Weights of a small GPT-style language model, trained from scratch on English Wikipedia.
Size: 8 layers, width 384, 6 heads of 64 (2 for keys and values), MLP 1536 tanh GELU, vocabulary 2048, 13.8M parameters.
Architecture: learned positions, tied embeddings, capped logits.
Training: a variant of Adam for these matrices, 700M tokens, 10925 steps.
MLP neurons of a small language model. Each row is named by its layer, matrix (up: input weights; down: output weights) and neuron, and shows model dimensions 64-159. Each number is 50 + 12 x the weight over its row's rms, rounded and kept within 0 to 99.
After each neuron's rows, "fires on" lists the tokens most often at its 100 highest values on Wikipedia text that the model never trained on.

L5.up533:56 45 18 52 47 64 32 66 39 47 61 50 61 53 69 68 44 36 51 65 64 53 45 49 57 46 36 72 21 82 34 33 50 32 48 28 38 52 61 48 34 58 68 75 55 52 40 72 66 53 28 38 34 55 49 50 85 44 53 43 62 57 58 47 68 42 28 44 48 62 45 56 38 42 32 53 67 55 46 53 58 58 50 36 65 43 69 30 46 52 43 46 55 66 46 53
L5.down533:55 69 52 46 48 33 30 58 59 43 52 42 61 55 68 54 47 52 56 56 50 67 41 44 71 63 61 52 38 42 55 63 50 68 65 64 50 43 61 52 40 57 56 53 65 68 66 49 49 81 55 56 63 44 49 39 35 37 68 49 67 50 51 62 71 61 46 58 38 20 49 64 49 51 34 30 50 41 53 44 61 45 86 41 49 63 16 49 56 60 53 50 59 31 52 46
fires on: "ist", "el", "y", "ci", "k", "li"

L5.up1470:54 52 28 60 43 44 49 57 45 39 47 34 39 63 57 34 48 36 54 49 42 40 55 61 56 53 34 71 59 51 43 65 49 26 35 56 59 34 62 59 59 35 25 52 54 52 41 47 47 58 52 58 46 50 45 66 53 62 68 53 69 48 40 47 77 34 48 58 65 48 60 71 57 47 41 41 48 55 17 55 45 72 46 30 26 34 47 23 46 36 57 65 36 70 47 65
L5.down1470:62 45 68 34 41 54 57 35 37 66 55 55 41 54 47 54 52 52 53 55 47 42 35 46 59 60 24 67 41 54 55 49 59 53 47 57 35 68 51 51 48 70 75 55 53 42 42 48 54 31 53 46 39 37 51 42 39 74 59 70 52 45 68 30 64 79 63 45 44 55 37 37 54 45 40 52 70 33 64 32 47 57 43 64 64 66 48 54 41 56 47 35 59 32 46 56
fires on: "en", "r", "ex", "ly", "lan"

L5.up1300:73 47 63 48 56 56 57 49 31 76 74 53 58 40 60 57 51 63 42 55 60 45 46 44 55 33 45 61 45 53 67 42 50 51 40 57 66 68 44 24 40 29 35 47 42 32 48 53 71 56 38 58 45 40 69 51 48 37 49 50 45 74 45 56 65 34 42 41 44 62 60 57 31 31 29 86 25 29 41 40 49 61 52 52 57 43 66 35 39 53 55 43 48 46 47 44
L5.down1300:50 51 31 62 61 32 41 47 34 59 54 78 51 75 57 37 67 73 48 45 44 57 45 63 34 64 66 56 57 57 55 54 43 37 45 44 54 43 46 66 54 51 69 35 48 42 42 57 51 41 31 43 40 54 41 43 44 56 50 39 73 51 55 43 50 45 55 71 54 43 36 60 48 51 49 47 70 56 70 66 44 52 44 69 42 37 42 78 62 44 56 37 43 52 35 44
fires on: "s", "ed", "und", "or", "t", " ("

L5.up1357:50 61 63 32 37 47 36 51 52 55 44 43 52 38 58 37 81 27 67 52 52 47 44 69 56 54 50 55 36 47 22 71 40 53 50 43 68 54 70 43 39 57 56 56 44 45 36 56 67 28 49 40 53 64 38 23 75 62 55 63 39 45 67 39 68 40 50 72 35 60 45 54 65 43 32 33 57 49 52 27 53 35 59 66 26 44 42 41 37 61 51 43 60 71 46 60
L5.down1357:45 40 42 61 44 43 53 45 71 66 59 66 53 74 40 70 56 57 52 65 67 25 48 48 71 36 55 43 68 56 33 16 46 43 31 24 61 54 54 49 57 68 69 28 38 56 34 52 45 67 41 55 53 35 51 72 63 68 45 61 52 63 45 39 52 35 50 62 43 44 63 38 58 55 46 67 50 43 32 40 58 62 34 44 60 55 61 46 49 43 52 56 45 48 46 53
fires on: "o", "hi", "ge", "chi", "po", "cu"

L5.up418:50 36 68 70 51 41 46 48 32 53 64 59 56 44 48 32 45 29 49 47 76 37 42 64 45 53 39 53 41 46 67 43 62 28 21 45 63 62 57 41 55 53 52 67 50 40 51 42 59 56 14 53 44 47 36 43 72 56 43 57 61 51 67 36 52 52 30 43 71 47 52 77 53 67 47 53 48 61 51 56 55 44 56 63 32 45 64 56 62 61 13 55 64 43 43 23
L5.down418:40 39 41 52 62 50 61 52 47 45 50 59 48 51 43 56 48 68 47 49 52 25 26 45 37 57 46 34 47 68 54 59 60 30 81 52 39 53 48 55 40 08 27 44 68 64 60 44 35 34 64 32 50 49 44 64 63 60 48 43 37 28 52 44 50 53 41 45 34 78 43 33 51 26 44 42 56 48 70 43 25 51 58 60 39 54 46 45 50 48 69 44 84 65 35 65
fires on: "s", "na", "ations", "ti", "ities", "ă"

L5.up324:54 40 66 50 58 43 45 44 50 41 48 62 46 60 66 54 82 42 53 46 46 45 67 55 52 42 56 57 39 51 58 61 43 51 52 29 58 55 64 49 33 33 62 74 55 23 43 50 36 41 50 60 42 70 42 52 49 58 49 55 45 45 75 59 49 36 57 57 29 63 65 62 46 42 43 49 55 62 55 74 58 46 38 57 60 37 27 48 48 62 44 70 54 49 32 52
L5.down324:51 64 34 63 38 63 66 40 22 51 73 53 51 45 40 37 30 40 24 50 71 62 29 58 34 50 59 65 73 56 42 37 55 56 55 41 32 71 24 59 51 62 44 47 59 72 50 63 34 35 29 69 58 40 71 54 56 75 46 45 39 62 36 56 35 62 46 59 58 55 51 40 47 46 51 46 42 17 37 28 38 36 32 52 35 31 63 45 50 33 39 31 55 61 59 61
fires on: "and", " of", "o", " and", "ct", "to"

L5.up1367:39 52 52 37 46 57 60 25 60 50 51 57 57 57 51 39 70 44 46 70 49 56 29 55 48 67 58 48 64 70 57 58 58 36 37 73 49 43 63 41 54 59 60 52 31 42 51 49 40 41 41 31 62 55 53 39 45 49 65 61 49 70 59 59 50 63 61 54 51 57 47 56 38 38 50 55 66 49 58 44 58 58 57 24 51 36 58 53 65 67 42 49 33 82 38 54
L5.down1367:56 45 42 66 41 65 58 59 49 46 35 32 38 45 36 35 36 43 43 61 57 57 40 41 66 52 42 38 58 56 62 40 26 50 73 41 43 42 43 58 63 36 71 75 36 24 56 36 68 45 34 47 43 77 26 42 44 30 49 64 50 53 46 54 51 61 35 46 60 40 57 53 77 49 39 41 57 30 65 35 49 35 66 51 24 50 39 48 46 30 64 47 58 52 55 30
fires on: "'", " His", " his", "s", "is", " Go"

L5.up931:58 32 56 68 38 53 47 67 39 71 36 39 40 51 75 46 51 48 63 43 56 62 49 57 43 61 38 53 50 41 47 61 73 29 32 64 82 64 65 70 43 55 47 42 46 47 61 53 48 47 54 19 40 40 69 43 48 72 51 59 71 68 56 51 64 41 48 36 31 57 60 63 46 42 37 60 38 55 52 43 69 36 40 46 38 33 32 52 49 52 29 30 66 44 59 40
L5.down931:47 40 51 49 48 42 47 60 66 37 39 48 44 69 59 66 35 55 54 57 55 37 54 67 58 58 53 57 52 56 48 46 45 54 69 59 43 39 39 17 49 57 32 35 51 52 75 50 66 37 50 44 48 57 42 45 67 38 56 61 31 55 55 66 56 58 71 50 47 40 59 45 54 46 41 37 52 27 41 57 45 43 42 50 54 41 57 86 52 45 51 57 59 55 45 45
fires on: ")", "el", ";", "ry"

L5.up240:69 55 68 44 49 53 36 41 44 54 55 43 41 54 62 62 66 43 58 67 53 60 41 93 56 59 35 53 55 69 54 61 46 49 35 56 41 56 60 43 32 51 62 46 26 40 38 47 44 39 64 46 56 45 57 33 89 27 45 69 52 64 49 58 48 56 44 64 60 62 50 57 72 47 22 72 47 36 41 70 57 37 37 52 52 54 42 14 70 62 49 50 50 38 54 58
L5.down240:47 31 32 32 60 36 43 54 55 56 51 37 32 61 39 62 48 23 45 56 37 46 62 30 38 53 65 58 57 61 50 22 65 42 37 39 27 59 58 50 46 17 67 49 62 62 50 29 42 57 39 76 45 42 31 50 63 50 51 43 37 41 32 52 54 26 67 55 52 52 61 71 88 56 80 40 64 19 57 61 54 67 54 64 50 51 51 43 65 47 65 54 68 63 59 45
fires on: " we", "be", "ll", "ap", "ach", "ish"

L5.up197:67 65 54 54 42 58 51 33 51 55 67 46 35 63 37 53 33 57 61 59 57 74 40 63 44 57 42 60 53 45 55 59 78 41 15 56 44 46 67 33 56 45 59 49 45 43 36 40 57 61 42 55 32 17 35 59 47 71 54 46 55 46 53 26 52 33 71 62 34 54 55 24 62 42 54 66 40 45 41 49 64 61 46 41 53 47 53 43 37 68 44 71 72 38 43 51
L5.down197:72 42 59 42 47 53 55 56 66 41 54 44 48 37 40 67 47 48 68 29 54 34 51 60 40 37 60 45 72 36 55 44 60 59 40 38 70 68 42 47 51 65 58 48 50 58 62 49 43 43 55 46 55 36 42 36 61 46 49 68 66 57 63 44 36 50 51 57 54 73 33 56 63 64 52 44 54 46 47 61 68 33 46 35 51 53 68 44 20 40 60 52 49 62 52 37
fires on: " sp", " plan", "ce", "w", "ot"

L5.up1464:46 49 42 51 43 45 41 34 44 67 55 57 45 59 56 40 46 49 64 60 53 59 46 32 44 47 36 55 52 56 44 59 44 22 48 64 57 36 32 60 28 35 55 54 58 59 36 29 67 64 47 39 47 39 37 53 63 52 53 59 25 49 66 46 33 42 51 41 53 50 43 57 57 40 39 49 51 49 33 72 62 22 41 43 63 37 68 62 53 40 54 32 45 60 57 39
L5.down1464:69 54 37 54 48 40 58 57 60 32 49 17 58 46 53 62 55 51 56 46 59 50 38 45 44 52 45 55 43 71 45 42 40 47 50 58 32 64 61 48 55 68 83 38 37 54 36 59 61 45 36 66 42 59 50 61 66 60 67 57 49 56 51 59 84 48 55 44 53 68 48 49 46 68 47 55 41 43 35 69 68 74 50 58 55 61 34 41 38 72 46 41 52 48 52 68
fires on: "s", "f", "ep", "up", "et", " were"

L5.up1324:66 56 58 51 48 55 65 41 28 48 62 36 55 54 76 55 63 50 40 53 37 49 61 79 26 50 56 58 46 34 59 60 34 46 56 42 81 64 64 32 49 43 48 55 28 45 52 47 42 47 30 61 69 57 55 58 43 62 38 70 59 52 22 50 46 66 76 88 27 60 47 48 70 32 52 50 59 75 65 47 54 68 44 38 67 56 31 51 51 64 38 43 58 47 61 28
L5.down1324:49 57 53 47 79 59 38 60 63 43 37 59 54 47 48 37 59 40 32 54 57 57 60 70 45 73 51 46 51 45 70 48 58 46 77 53 34 58 41 40 41 60 59 33 58 53 64 43 43 50 36 56 28 60 41 32 52 53 50 55 37 57 59 72 56 50 54 46 51 45 62 65 52 39 65 40 48 46 48 36 29 45 46 45 32 57 33 24 58 40 44 53 54 50 31 40
fires on: " O", " he", " we"

L5.up1286:28 57 68 46 58 61 67 62 60 42 61 65 35 74 63 46 44 65 67 60 37 59 64 39 42 45 49 45 43 27 65 41 62 52 35 24 62 48 23 36 47 38 57 48 21 40 26 40 52 57 34 68 80 59 52 49 71 50 50 47 57 60 45 39 72 57 38 57 54 35 55 38 79 54 33 56 74 55 44 39 39 42 40 44 35 69 55 66 46 75 34 31 71 33 57 54
L5.down1286:58 53 59 75 34 34 42 49 42 67 45 54 42 51 55 47 49 42 44 55 57 56 40 42 42 37 61 53 64 26 63 63 53 62 38 58 60 52 65 45 71 66 54 63 45 58 44 55 61 26 50 76 34 39 47 41 45 54 45 60 29 36 40 23 38 45 45 47 64 50 42 75 63 45 60 68 45 38 52 61 69 37 62 32 42 32 43 63 55 52 73 49 69 43 54 62
fires on: "ra", "el", "ve", "ma", " Bra", " pa"

L5.up261:51 32 42 39 48 57 53 45 68 45 45 45 40 42 68 60 56 56 70 38 45 38 43 53 43 29 37 40 22 60 56 65 61 26 38 36 45 44 51 57 55 40 50 57 28 77 53 49 54 47 57 58 74 54 62 55 66 40 64 48 48 58 59 66 69 51 49 59 55 60 39 54 42 37 45 52 48 65 48 42 52 55 46 33 32 37 33 32 50 59 37 46 58 46 53 47
L5.down261:62 52 47 41 50 55 44 50 54 67 63 45 53 60 55 53 59 39 70 64 47 46 58 35 56 37 34 60 58 59 37 71 48 54 46 65 43 46 36 39 47 50 76 59 62 45 86 46 57 70 69 50 43 32 52 40 61 34 48 44 57 52 64 48 59 56 08 32 72 30 43 42 70 34 52 35 19 43 49 50 48 63 63 55 42 45 49 62 71 50 53 43 69 54 26 36
fires on: "ic", "ed", " was", "ative", "ric", " known"

L5.up1059:61 49 66 39 57 79 40 34 45 60 52 30 58 57 45 67 49 69 42 64 38 38 52 59 51 42 54 60 56 53 58 71 41 50 55 44 57 63 43 39 45 38 44 38 49 48 44 59 54 39 45 55 51 60 52 39 63 46 51 62 57 55 48 25 42 51 56 62 51 47 40 56 52 59 41 68 24 35 38 60 75 46 53 57 50 44 50 50 44 66 48 49 53 49 30 53
L5.down1059:38 39 45 38 45 32 42 56 63 63 40 52 52 49 56 35 52 29 44 35 40 52 45 51 44 59 52 64 49 44 45 36 42 51 53 64 46 20 63 48 38 50 66 72 52 57 35 44 59 54 61 63 48 13 78 49 49 64 55 44 36 44 66 38 44 62 41 57 50 46 67 42 54 50 39 59 61 82 59 62 36 65 42 35 55 42 59 65 73 53 61 55 71 48 46 44
fires on: "s", "t", "ver", "vi", "ne", "ter"

L5.up435:70 67 56 65 35 59 49 60 43 79 48 62 42 50 48 30 58 51 54 48 40 58 48 82 49 57 45 41 62 37 39 58 28 39 25 53 59 57 39 32 38 30 48 32 37 36 51 64 45 38 66 59 62 55 51 31 44 62 45 45 49 55 53 58 61 51 63 72 17 57 37 63 65 40 53 59 56 62 34 50 33 45 32 41 26 49 58 46 52 58 44 42 57 60 56 27
L5.down435:39 53 43 22 51 40 68 35 36 69 59 49 43 39 72 38 49 52 44 48 63 63 36 86 43 57 27 38 45 48 57 45 49 56 66 44 32 47 46 33 32 61 43 53 45 34 60 25 40 45 70 47 35 62 50 58 63 44 60 56 30 34 58 50 71 59 59 53 67 52 55 58 56 47 62 51 38 33 52 59 45 53 48 56 74 51 44 52 49 54 51 38 47 60 54 65
fires on: " be", "le", " and", " we"

L5.up549:59 60 58 56 50 60 44 58 40 49 59 41 24 63 54 32 32 55 44 49 38 61 28 45 36 69 55 57 36 37 54 62 31 35 26 43 74 53 65 52 48 42 51 48 50 48 50 50 42 52 52 45 55 62 40 47 80 68 53 82 46 47 34 26 47 53 40 63 41 46 42 43 42 53 46 57 58 39 58 63 60 76 50 54 35 58 34 44 26 58 57 60 58 52 48 50
L5.down549:53 33 35 41 53 45 53 62 57 55 15 30 60 48 34 50 42 53 47 51 75 74 50 73 74 56 43 59 42 73 50 35 60 53 62 53 52 45 45 55 41 73 45 30 39 41 33 47 36 41 34 57 77 52 50 65 48 59 56 57 57 55 49 53 37 52 37 71 46 39 73 55 53 35 33 35 50 47 54 58 31 63 56 60 56 39 40 35 48 58 37 55 50 58 49 47
fires on: " He", " he", " she", " due", " long"

L5.up137:65 34 48 44 51 45 65 67 31 36 59 45 35 32 45 40 33 50 65 55 46 27 24 61 58 64 46 62 57 62 46 41 60 48 49 66 51 52 40 41 57 55 72 31 48 50 45 57 50 69 58 56 63 56 42 31 70 67 36 41 43 71 16 47 56 46 49 44 37 62 47 52 66 47 50 60 21 68 34 47 37 46 40 59 25 52 54 35 57 43 34 43 54 32 46 67
L5.down137:59 58 45 62 46 56 54 47 49 51 48 50 47 59 64 54 61 39 43 36 58 48 51 75 41 32 46 30 30 51 57 66 57 52 42 36 44 41 54 69 48 41 59 76 52 48 29 51 46 48 41 66 46 50 38 78 24 46 43 58 68 53 47 44 55 37 36 64 55 67 48 49 23 28 56 35 45 22 67 44 62 58 48 37 46 67 62 55 62 54 59 66 51 69 48 33
fires on: " bo", "g", "z", "or", " Bar"

L5.up115:49 56 56 58 71 15 43 36 60 46 74 55 48 55 47 51 47 57 54 77 59 74 54 38 38 52 68 70 47 47 58 50 49 56 61 62 46 47 13 40 47 34 55 63 37 57 40 59 68 56 41 47 41 58 52 26 63 42 59 37 46 61 43 42 52 60 67 51 51 94 54 39 38 40 52 54 30 51 29 46 47 63 20 60 52 66 59 38 35 34 44 57 59 41 57 43
L5.down115:50 55 38 44 33 44 74 73 42 55 37 55 47 58 25 29 54 59 31 45 44 55 29 61 55 64 37 44 55 51 47 57 63 48 61 19 57 41 60 63 60 34 27 68 53 59 43 58 63 50 44 65 38 47 57 43 50 60 40 51 38 60 44 60 47 49 31 49 57 59 76 48 51 42 66 58 48 51 55 65 35 50 43 60 33 37 59 44 58 24 73 48 52 50 48 53
fires on: ".", " —", "val", "gg", "ce", " Val"

L5.up17:48 47 54 51 50 50 66 34 55 65 53 75 54 39 43 37 35 35 43 64 46 63 38 31 58 67 41 45 43 56 39 51 71 41 19 63 57 53 48 42 48 23 68 61 19 52 59 45 50 55 46 47 54 60 57 30 67 47 59 56 45 72 39 23 51 69 44 61 37 69 52 48 59 30 43 58 50 59 69 74 48 29 71 38 37 23 57 40 46 89 31 57 29 48 36 47
L5.down17:56 60 55 61 68 58 31 60 44 43 45 46 55 42 43 61 55 44 48 46 52 69 47 38 58 44 53 58 77 44 55 52 40 49 37 37 56 42 31 35 46 37 50 54 50 56 68 52 56 33 30 62 55 57 62 57 48 46 40 68 52 37 71 44 53 61 32 62 32 29 30 61 43 46 50 52 49 62 52 64 39 49 45 52 37 32 49 56 35 52 42 45 52 70 62 57
fires on: " are", " were", " and", "ten", " the", " very"

L5.up1176:54 34 26 44 31 57 42 48 66 61 52 47 47 79 54 57 48 35 48 62 49 56 61 50 56 56 53 31 21 64 35 61 46 42 65 57 72 40 49 31 36 40 62 47 37 70 53 48 42 65 55 56 43 66 53 49 47 54 53 38 61 51 46 33 54 35 36 55 51 74 40 46 39 56 60 53 37 61 36 50 60 49 62 44 31 44 68 46 43 74 31 33 51 57 27 46
L5.down1176:64 47 54 51 56 37 46 61 61 51 64 55 58 67 49 34 25 49 43 41 73 79 37 62 28 49 31 38 48 53 54 64 47 46 55 53 59 80 62 54 81 46 18 57 40 53 37 62 43 59 50 42 78 62 59 58 42 63 47 53 28 55 33 37 42 36 43 47 24 67 50 50 60 49 61 32 60 50 53 58 62 54 53 54 35 62 61 48 34 50 39 60 71 52 45 65
fires on: "-", "===", "ag", "=="

L5.up1511:53 58 70 50 57 54 43 37 56 49 46 54 39 42 54 43 62 51 68 90 48 32 54 29 53 47 54 68 48 57 41 50 23 36 54 54 57 54 41 37 58 49 61 49 49 41 49 54 64 23 51 54 74 38 72 54 61 45 47 33 51 57 64 39 74 26 44 59 48 52 53 46 61 53 39 63 45 31 58 45 54 34 43 49 56 46 52 14 64 65 58 30 59 51 45 40
L5.down1511:45 26 45 76 68 42 31 53 38 48 36 50 54 52 52 62 46 42 68 63 76 35 52 58 23 54 43 38 50 50 52 52 44 50 55 47 41 32 79 43 48 59 54 76 68 40 50 36 69 53 59 37 47 69 38 41 61 35 36 61 55 69 26 32 49 46 24 52 52 64 59 61 60 52 49 55 48 42 41 36 64 42 37 70 36 54 55 65 32 57 46 66 78 22 46 51
fires on: "ce", "s", "ian", "k", "'"

L5.up1440:49 57 46 61 65 42 29 62 50 57 50 64 55 52 43 42 43 64 34 55 32 55 49 58 52 48 77 58 60 36 53 41 35 42 42 43 56 53 60 57 55 39 62 41 29 21 36 44 56 44 61 42 57 52 39 25 69 35 48 72 50 67 44 56 81 45 46 59 62 63 51 47 63 43 34 48 62 49 52 48 72 53 49 52 47 54 52 57 54 47 40 21 53 31 48 39
L5.down1440:74 58 52 67 36 44 83 42 46 22 56 66 46 48 61 52 52 49 92 40 70 47 76 63 45 38 46 59 35 54 58 44 75 54 44 68 56 58 49 44 53 33 48 59 42 43 52 48 40 31 30 64 58 32 57 50 45 65 42 59 24 44 52 71 31 43 48 41 60 37 35 53 44 52 46 33 47 49 54 52 30 40 58 52 27 48 60 47 53 52 63 57 66 38 54 68
fires on: "ve", "u", "ra", "ub", "ga"

L5.up288:57 51 35 64 54 45 54 81 80 55 49 51 34 48 46 51 80 41 47 47 63 54 34 33 45 42 38 32 41 46 46 59 59 50 64 49 51 65 50 56 28 22 45 46 34 40 49 54 63 72 64 37 45 51 34 61 64 68 63 62 25 68 36 53 54 38 74 49 49 56 43 47 49 46 22 50 47 71 31 35 69 55 48 46 55 37 30 48 44 71 60 37 39 53 37 67
L5.down288:40 60 63 45 48 44 70 43 44 62 40 58 70 53 49 70 54 58 50 57 36 51 38 37 36 51 49 50 68 60 69 60 51 51 47 66 50 51 47 33 58 67 53 59 60 46 26 61 54 41 48 38 62 23 48 37 40 63 29 49 43 27 48 51 37 52 45 70 45 53 42 66 61 56 56 46 49 36 61 47 59 50 59 41 41 55 38 51 44 52 61 43 57 29 46 45
fires on: "ly", " D", " Mu", "en", " was"

L5.up371:53 48 58 58 50 40 60 60 63 51 36 54 42 62 45 83 37 44 61 37 37 53 32 51 49 51 49 40 52 44 53 61 54 54 59 66 67 48 38 53 54 14 62 37 51 33 49 43 54 51 55 60 63 30 45 50 57 50 42 29 40 74 51 20 49 43 52 56 53 44 70 85 50 37 45 44 47 35 49 45 41 57 43 64 63 40 45 62 62 50 60 44 50 46 52 63
L5.down371:67 42 41 60 67 62 29 39 45 41 34 41 34 36 71 39 42 44 44 54 58 53 35 70 37 34 62 32 51 47 47 38 37 47 43 39 47 41 44 73 66 72 38 51 55 51 68 48 31 64 43 43 34 86 49 50 61 36 31 48 50 29 53 56 38 41 46 41 53 67 28 56 44 69 40 47 51 54 40 30 54 58 62 45 30 53 46 39 28 66 34 62 37 38 59 56
fires on: "re", "ation", "ing", "ve", "ations", "–"

L5.up606:53 68 57 40 60 59 43 48 54 66 66 57 46 37 54 30 37 67 52 44 60 59 49 64 29 45 35 37 58 67 34 76 66 28 27 50 68 70 45 50 40 37 39 50 27 40 52 60 51 36 37 41 58 51 53 54 46 47 65 47 72 52 68 38 65 60 34 54 46 56 50 24 62 38 44 58 50 34 61 40 45 43 31 45 37 42 56 51 40 87 59 59 61 51 40 46
L5.down606:45 36 50 52 44 25 25 83 55 59 52 43 25 65 62 59 51 51 53 32 63 61 65 37 40 54 42 62 59 19 65 37 30 54 46 65 60 45 52 40 41 53 52 43 52 45 79 48 52 55 60 44 35 86 42 58 85 54 36 53 21 44 41 37 50 37 59 38 42 43 60 63 38 35 38 62 60 43 54 35 43 69 55 37 54 61 43 59 53 52 52 41 59 62 43 59
fires on: "s", ")"

L5.up1513:50 44 51 59 38 55 41 50 62 44 92 66 50 46 48 60 56 57 38 72 72 58 23 59 46 63 53 53 50 57 49 55 40 66 64 70 66 48 51 46 32 57 53 64 62 48 50 62 48 43 41 22 52 48 45 46 62 47 55 38 36 57 71 59 54 70 48 49 53 58 67 47 69 70 43 61 49 52 34 68 44 43 64 42 58 32 52 39 48 50 46 52 40 73 19 63
L5.down1513:73 49 43 42 65 57 33 69 59 46 40 61 60 33 45 44 42 37 50 37 42 58 70 31 52 63 61 71 41 33 40 30 56 46 36 55 35 63 44 50 63 45 47 53 43 35 46 50 42 57 69 64 67 49 45 38 61 58 60 31 54 43 38 35 43 56 46 30 43 54 39 57 46 26 48 38 37 79 42 47 46 77 64 64 71 58 34 50 56 61 65 74 60 52 59 36
fires on: "en", "und", "ed", "d", "ci", "son"

L5.up1517:43 47 52 54 32 76 55 56 51 31 42 43 77 42 37 58 29 62 62 47 60 39 47 45 50 44 56 66 37 50 48 49 49 50 42 43 48 51 73 57 67 57 54 52 41 54 43 58 53 90 64 50 31 59 61 32 49 64 55 53 39 50 40 52 44 45 54 71 54 44 52 57 49 43 50 53 60 53 29 59 59 56 41 59 48 42 39 56 68 46 54 75 53 39 30 47
L5.down1517:65 44 46 64 47 41 43 21 38 60 52 37 37 48 47 48 60 40 46 62 55 35 60 63 55 28 48 45 39 60 55 56 65 66 51 67 61 38 64 48 61 51 45 75 64 39 52 46 73 32 73 43 29 44 38 53 45 66 46 35 58 51 35 43 47 47 77 63 37 38 43 51 68 61 35 43 33 46 58 37 64 42 56 59 19 42 62 53 53 30 57 49 54 49 51 52
fires on: "/", "or", "co", "ter", "ho", "z"

L5.up297:57 40 31 55 58 52 42 54 40 38 37 45 41 51 52 44 29 25 22 41 60 61 52 47 51 36 31 46 43 36 70 49 66 63 57 38 60 57 50 50 44 36 63 51 48 58 51 36 56 59 67 28 59 58 38 67 43 47 59 78 42 55 48 73 40 50 39 51 66 52 48 67 31 46 42 65 51 32 42 74 51 53 48 53 58 36 57 27 60 71 39 60 49 27 54 33
L5.down297:55 60 35 68 41 53 52 40 61 60 57 60 62 54 37 64 47 58 36 61 58 56 47 65 49 72 45 52 60 62 41 60 21 54 39 46 33 57 42 49 34 33 26 79 34 56 65 80 66 38 63 81 39 35 75 53 64 57 60 44 58 54 58 51 54 42 43 59 54 27 60 24 62 48 37 56 51 43 70 20 60 54 33 55 45 50 40 51 48 72 64 48 54 62 37 62
fires on: " of", "li", "ri", "ure", "ion"

L5.up1026:67 40 44 35 53 60 54 73 55 47 39 54 35 48 56 71 38 40 67 52 82 61 61 51 53 30 37 38 64 55 39 43 62 51 62 51 49 60 42 52 46 43 63 45 39 36 46 57 61 40 68 65 51 55 34 47 66 65 42 57 58 59 28 45 35 56 34 64 32 60 40 39 65 47 35 26 74 37 34 56 22 60 47 69 55 25 62 50 81 41 40 29 82 18 72 56
L5.down1026:40 74 56 64 27 53 58 37 62 47 48 64 45 75 54 40 50 36 37 50 40 48 84 71 39 44 75 77 55 66 42 42 47 66 47 67 49 57 47 48 54 70 51 53 58 40 41 59 37 35 44 30 58 52 66 42 65 50 48 49 67 34 54 63 67 31 35 68 41 49 89 54 66 36 42 65 46 49 56 37 43 38 40 55 59 49 62 38 57 76 34 38 36 63 38 30
fires on: "d", "on", ",", " June"

L5.up1468:52 21 58 27 67 62 76 45 43 43 50 59 56 50 43 76 73 54 53 51 60 48 39 26 48 24 32 47 61 74 70 21 62 46 43 44 46 52 36 51 63 50 74 38 48 41 32 57 46 61 64 55 51 68 50 63 72 38 38 62 39 52 42 62 37 40 61 58 40 69 46 64 56 28 37 61 45 71 49 41 35 39 37 40 58 43 39 59 47 45 57 36 65 41 42 48
L5.down1468:64 66 27 37 47 49 48 47 56 52 38 26 33 29 45 59 42 65 57 44 62 40 42 52 40 39 60 50 30 22 39 54 55 42 65 48 36 30 48 53 50 36 41 43 47 48 47 59 41 69 74 48 28 43 40 42 59 66 50 43 64 49 48 41 59 72 61 53 55 48 20 44 60 56 66 44 53 41 32 40 29 66 57 46 40 67 34 49 47 28 33 53 47 36 58 56
fires on: "bu", " B", "b", "ma", "up", "g"

L5.up291:61 39 33 33 36 58 62 54 91 44 55 39 41 45 53 66 63 40 49 44 62 46 60 34 45 47 69 46 33 76 59 52 29 55 52 55 41 61 44 40 59 58 62 59 42 41 35 53 58 60 65 27 57 52 66 58 74 53 45 66 32 30 38 61 58 49 61 63 56 51 42 49 25 56 54 35 45 48 36 54 55 51 58 55 63 24 27 62 47 61 37 50 36 33 38 44
L5.down291:49 45 54 28 46 48 56 55 33 32 48 61 43 58 39 35 31 29 46 34 55 51 38 64 38 42 64 50 32 48 59 42 49 46 60 44 46 48 47 74 23 39 58 48 37 78 23 81 47 44 52 50 59 72 43 68 47 49 42 58 31 37 40 55 54 63 44 60 46 58 52 56 58 52 56 40 58 58 42 58 54 59 58 53 61 41 46 50 46 53 46 35 52 59 57 55
fires on: "k", " As", "iz", " At", "us"